Part of a small language model's weights: 14 layers, 6872 steps.
MLP neurons of a small language model. Each row is named by its layer, matrix (up: input weights; down: output weights) and neuron, and shows model dimensions 176-303. Each number is 128 + 24 x the weight over its row's rms, rounded and kept within 0 to 255. Numbers have three digits each.
After each neuron's rows, "fires on" lists the tokens most often at its 100 highest values on Wikipedia text that the model never trained on.

L2.up1560:158129085148118122130134140132124188158103126117084142139155094141153149147078139113078066106128136129102180113124109143115110135092157124139140128147156153116149110131122118164112151084148128102148103138148150107166093116148138142158122137144115160130146117154128133134127149147135156133126133115088123101144127140152118153110135147169120154105071119117125107112139145155156143127154
L2.down1560:106101105095088153156114099135109132105084145133145119188117117123163128124163112172153172115141134125143082150138156081139138120135143131144112129096103154171091105097184138113168128155090108087091144090086139099123142140081124118110141139150085172126124108131108110130105143113111162146139103146136113119131129080108136121150106141101107109095122102128163103114120110141114148200132
fires on: "ie", "et", "ao", "eo", " Association", "ification"

L2.up1340:128083170142143095132133121151144105131125147101122161146120143123149130116088077122105127086135112157105081104131089134167125145120097121163116109126127124154103166104138138108131170110148150146099140131128136094147090119134120105090107147144152126141153122123107170176147093139142119098121180127154134052179138140098166115153125122118141102137125141151092124169128145090109142100098
L2.down1340:119154133106125089136101110090146138160147089106123134109147152128163120116120147119104132120120137143135115137116091121093097147108117128159131121136100154136108141153140120117112141132140106110135075092112129097159099062104120130154131109080162105110135131144132092147140154135141136180127126107145122128126142135119102143107185109135187108140117163098134132131149153129130147058119
fires on: "–", "han", "/"

L2.up480:103093096122122109121112145163118133140157125080140180132142136179102122110139159071120084153109148152096132087148200093127114140128142098111125126129133098073132139102178130090133093137178185128115159131113135127130105121129106099132128151129156162087130118102111101118168174113172117105133129147133098118100155103086156101154144156092143113154171107111115125165133101142131098128110
L2.down480:137138151134102109129140095147116159136155149130138098087132154159153108142158125149135153111143128109128163127118063133102136162122090139130124118135089114137113153109126177108120133140087154093141155114160119132086119091101117157139169145139174160132115135083123146115145157124150151115093105111113136153126187154137111159145117120167134105107107132129129123120138126120097130148130
fires on: "es", "s"

L2.up719:136143113105149129115110103102135118127098140142164170089158131134121109119158151125158172135156143159134140122130137145135132113148129126118151141120126078138181066114132138081106102159145129118127080135144083159112128116147123145139098109115106125104153186146096149141141167101165146133099125122127113087135155174143141098071154120133119086137145154107151111162093121111102123150087
L2.down719:105181119112162101120157129108109101077120099126144114127179134087158096116073145168136154093091123159130130108159150110111151115125100147176124081137105105110140150078088141141153104135125144089148142111148172101123125065113094181141105161082119129141141119114135167144083083169145105159108118129092113096137112105112139119134105101104113134096146118121140085125133102147095109130154
fires on: "lin", " My", "lit", "’", "lis", "ity"

L2.up14:097138143069148073109133149123129162110145107095159115134085053143144176164143146092119131079109135116152139117108117128142124126088131111158139158143124117143112111089116123110095135138164124119142110144121122099116115085149152136144164137143145107129112119124147125122102154150130120105100168140113144123166157166145149125169129095102122118168110131133142122119150140176107111131108
L2.down14:154121112144127158166092168145115134111116151113156170139141133138119127109118148131126125143133112114130154096142085133120127135154126109139119127107133123110135096126114114145145124114137144113125112139126152124100146144099111119122130114148131144165099144141146136127140163110102152136109118154104142112173133083118145102145114153124153107158140067133150141112165110116106114177103
fires on: "t", "s"

L2.up472:083096100169145111119125114169116150129137162135153123159125091150128129143162108086127142135106126131140123081184184112106114104116101126150120172127145121121090136112134098147111137151146148155080161122122118113119126123166159138110100097159124149136105100096145142128145104116113163157100161145178118121144121130121153170125147134147124133149166103114115126128071116158155104137154
L2.down472:149124157121145122082137159099110120137107175151118097096123121136132080143160156173112152125083135124161163146134088123150162164102160172124131119121129102096112093140105134129190111143112092106135106157116122102169122124136112158119156131108132126135154168136131101152122110150118076153130134098117091133137136115124137135091129097183123107063165142111138125074115166157167104146151
fires on: "s", "ities", "ates", "ties"

L2.up646:148120148147106176113154130149107143162146069138187151098102133123148128119114095139142127139133144142146136142166156122127112130100076137139125123099148120147136118106112125105119138106145153125128162135118113143140157116160121075140113129134148142112201126137097097126150103153138125098169079160105107104141112087118100117105152167152117135132150138133153125166095078143163131073140
L2.down646:109126124116129147137138142097145086154114158118142141081130184148158122123110086135151083145114137137131144125146135117181159143156123152133150153139150110138108103094149128125107158152156113084116138114191084155102133118095128118118136117144167115166076109139158102142101121094096132134144105152112113098109123136082137106146137113131132110159108143159121114146117094124127170100182
fires on: " which", " series", " whom", "There", " Kil"

L2.up1110:116121104141129117120118135143139125160163162089108139101124147124150107137141164113126099149057138090132160143148166129100086133118130134153106149134142119104149125136146127139084146102127140156148152151131109121067148131118145160121096126167129141173143086126138133065139110121153130108117155144155161150106127132141091124170131099129130119127159132113110144123091136186087146131085
L2.down1110:112085126125116119101193095152132097150094149113146097154156118139137143137119111108156127108136141112164142110136136118127129155146146121170113140113141146131133118140139145159122132124112148144138158081109103126139120110153166113088122133140118135130128118135138109099131162150146147150105141163154106148121094148123104128134133117110135115146141151157084121089144129148110152094126
fires on: " in", " c", " t"

L2.up880:140077096135118154156178146093131136132121177139117179113150142089085133166185146101111140112115144126137162138126178121110132107131175123138154101114128133160109148123121116160107132155113114133105134158121078170109138126118115147138083109137166149121148106136111115086106141155126137146065150171126096148094136123096160085130127083167119105107093101102169121146132124125121134158090
L2.down880:126152118139141145107124139079082152099096128122116150086159124147181134156128117154138167105122098105109130124113156138094062150101151130109100101080170157126088071126120146106132123129112122161150131113098140113127161140119179122121142111135056150147105126154196107155158142103141089134127112156154110145165080165144118175106118102138092132184134123130117141116128130151115135101126
fires on: " first", " in", " next", " City", " First", " following"

L2.up2350:124124108096144110100105099063162114135156091169147138098152133129117137123127152085143147119089096152146101071171097110121105089153071085084112132102127161119116145140122122166103114120129126130148125114137126172118194106135108122139130167167109124137100081133116070129074140111108133118117092124115149180135121140143151169168172114149151112113147122098191111167141137127102111115174
L2.down2350:111148106132143116128101163102117129105118107118091133156157137148145174135146110151101146125101139093132055143122087170113108106117121106087100144114146122147124090099146156122080129131133136139124134146131114148162128106160142120151137066109092144120144150124125162119114143124133116124103133152136142167200103136151143108129139112152119090172179137092136180155113131109133136134126
fires on: "–", " bound"

L2.up2356:171150121153138135153167112099147121102116152121128109144132176105121119092144095070138146092097144131115105157140132113104105135142150114114138109111129168078127109119142117114143147130119087136133113122114142086123155110121152164162146120079106119145080125118162192110135139142141133123140144118145147178101149120153161111120139148121150153098117113113090139146112083142122081137134
L2.down2356:104130144117088145120115133117112136152176127125080127106117122132119139134089113183135138139156138121134183118144122156123131150142137157148141135133115099126126153139101140121128121115146159105090140127156152149048104133133129106130142170113151161177138111093140147149133135094119138140091141145118123089121115139182094104119088117135134111101108143152114173101102129073127111109100
fires on: "E", " The", " Museum", " W", " ed", " One"

L2.up87:100144147087143135139131133176123159129148127117148127167164109131152148175094151080133154123106109120119138135138091160106138146070109127115135126146145093157118159151190104146183125147124135101145125150099137103111116121178147104151183138137105166139141167122113119133145115115142184112177176109126139096147140120144124079155111121119123109132119120152136140096173120103137128110098
L2.down87:116133161115125125148136119099126095130162127106150152106085165125082152137128128109094113150104194193104104116117156124098121090149089131127102075096153103100117138108115144143108113155148127096086148128166140103103113116110115134149153151105099117138077071101123140083100147163163090126138129151128156106192095130116121080116145134099171138134168155153093117121132137125077120119121
fires on: "s", "z", "6", "2", " 2", "8"

L2.up746:160102126127126100144099116131142156091086093069110139150089076141079159122199116072137089128082115123143113129146100165127134121112094094089132151122135143143126151120120115119114116135121144108132120136167127127136114127110100106136149132115132139130111140135151134141119111141136164167101108176110130147108133131133118129133157132138097119155125124098095117125141141131125113114112
L2.down746:120104099116124193120117128138119166092155136127113136127145162122116093138115140122132161151107163096133124066133151153081156138070126119139101132155130097115131122135133147166125143147135147095096136074132082115127113110153113121085128118088146098136105137123086140185079144110142113128130155122112136116142158113112190130168147130084143119145144088106142132133117159141170164121133
fires on: "is", "ica", "s", "ana", "ges"

L2.up2026:153151149129130131106152121152102156115095124133155085152125116128131117116156108086128159179156160158102138160131133123151144129105094139135121181105126149139147179110149122114120187116155120120153061108088136147170133142111152089125125130157156134094102130112179120118097093118125117157139134147170112156147126094122136155083142126147148120153121142141103137130069138131161110210134
L2.down2026:135139139156128090142135119174130110107145103108092088098132126157159139112165118114097095172130133191108106091135139123097129114120150150150103092115164130140129156129096125132108111114133111128118120160151158152125158129147153132123081167070141131147143114134123173158121141118110138100117153133153089143159112110167133123122114089132110136125098135170162134124102139124164077071102
fires on: " ("

L2.up2395:134102108069167087138100120172118137143119092115150144144109120106134124132114135098143098105158085124090119120134137136118149093152124109136111140138107133174098103084130124155119126137158161151117172108149176142122144130113184116100094114154129144105130165134171115149168094131114139140106094193115138097102151154138149117128137130126130141133099149144110122140153150128146124139194
L2.down2395:124133172139112160143157108106137126157162120115128112114124139143120168081131157142115134104108140148137084131153146155100097137129146124105119160143145148122122149115143135099078086119091093082118151151123101181091128158102160116097111168122113101144127160129138136115136152136147121149137138094162107094114123171132134097128161145118128133148190117143123164120157110125128150103095
fires on: " not", " def", " share", "iss", " ren"

L2.up1063:153119079081150128097099175122095105144145105156151142099164163126155140142100066194166113131152120148165129143152130117148123147093098104137160115096123160156117085159118131108172158155131139120163125149108113185153110159119148163131109154156110176088131134139151097090118139130157145068163120117129150139115132137098128110126148150120120140139119115138157152153067104129110135108148
L2.down1063:100123140145121138167134150155096123103108077116148125130098116194129150148165096123120109123124128156082146119138071118144116117082134126116169174107165131158096148143123127139144147106156115098113138133134100104147153150177121126145160159109139144095103157150110155121125101099147125123136120166149133105130128121158108097151139141086119092152132111107098120129146112139111084137159
fires on: " which", " When", "When", " described", " when", " whom"

L2.up1612:154146133103106107120111118128116172123146136158156093162094139165121115146105158123064127129139113136108157148120102140130130118108164168132079164120141092131162171118091134133110160112106143150101150091177140097131119096099082110123150126094137119112135137166126120113103123090122129136099092166131103131173149165173120121143165170121139176120145155145105097106119121130131134146188
L2.down1612:135148119163098135142146091116171116132150162119099114103104113146101118140133147152142142142159126098088120136124155090118089146092111151109147118142099176117169086102134121097117112133109134139124107140119122119088151173140141113108179113130130155095171114148085157119094128121106102120115099126114170090122152103117147130145076121118117122139119147116131126124185134124152111127098
fires on: "\n", " Day", " after"

L2.up1094:138106169122159124124117136145105114105133134115137135158155146148139111145128109145147142078113095118103147113100155110089152103130069159137097115158136157155104165088108101111089152109117065170161118132132127127116116129136167147096147130125109092123156149119132160104142163110124182123109132115157159086121136168126145094122132119133115116170155105134142143121146137122112178083129
L2.down1094:150134117143103102135140163114140126159115141132146163135138096127134135107149123094107126159101128116103115145136110118143151125086134155099113141133051127137120177134144143119134103102140170146077138127073130133111124125084129108162161086130174154099135137148136122176126141079090173169142142077126161111156159108090145103138119131129095113112127113111111125143147126132113100125106
fires on: "han", " one", "ly", "di"

L2.up1443:102138088144144125094167110103134132116144118136144111159168180137153117112139132125126106114138158128139134142140123171103157161096103149146112109131122154137185130165119171131123189143119114128120107133139148124128133121091119092140146178103136148097102121125100154125105114123149114116152120139134062097157111164140111196056136112093142144106103109171116099129155157137161126148127
L2.down1443:111077106101082124139149116146145159117134092125142104107171183191106092149098096116105140163112114127140102119130143135111111157144120131132163130124129153124143138131155068148119079117106161143095129127145134136092167152123088132160110108096106145161109137143112169113144159107140122138168116147124173145111147108132130148157107149148148140089144125121173156110065103139092088143103
fires on: "(", " (", " ISBN"

L2.up2146:176129118107167106173134142117119122093131138159146154103142128103133156102103156116131130109091083122163126148148117122097095132122163142135102182132119130168154112138190146134118137129098120150087100107135149194147122114135133126139127128135109122151109072152152130112152145115143141144108141117129134137140149120136115172107149138138136125118095109140166119149090094132164142099130
L2.down2146:133110137140140177133097100098115121136093140159134127167133170140085165089150186141147111097115105125118075141105147124131132117141119132099122136125161110167107098150141152092133121128109143131141158111148108123136124166161097092114148090174121127109091154101145090114153136120168116086122155135149118102147102134118118156137116158148114121107138145077135154124140136112112089115141
fires on: "–", "-"

L2.up285:133141159158154126173089136095121123128147108124126129132127144149121090106120147069122175083150145128128132170151118119183079143147142114201178102148112128139123151092179148127126128157156120089132111083116118137127144122165072096086179131084165095174187058124119155164129129133123107122134138173111166163126161163110156163137144134134070139138108101119124171113148118159112098129066
L2.down285:169157137113122175109129200151132119192113141129161136151135149125125123146142072142144121152137063122141126137148098099111137104108078112073111135129146102106154123097080081121089145124107140151136139139101162094085124120133122127121119103096138093138113150089137121185111148127145131109140122152154163092102161124098155101173140165138148124117170158091101124126136119123140149153160
fires on: " at", " Conference"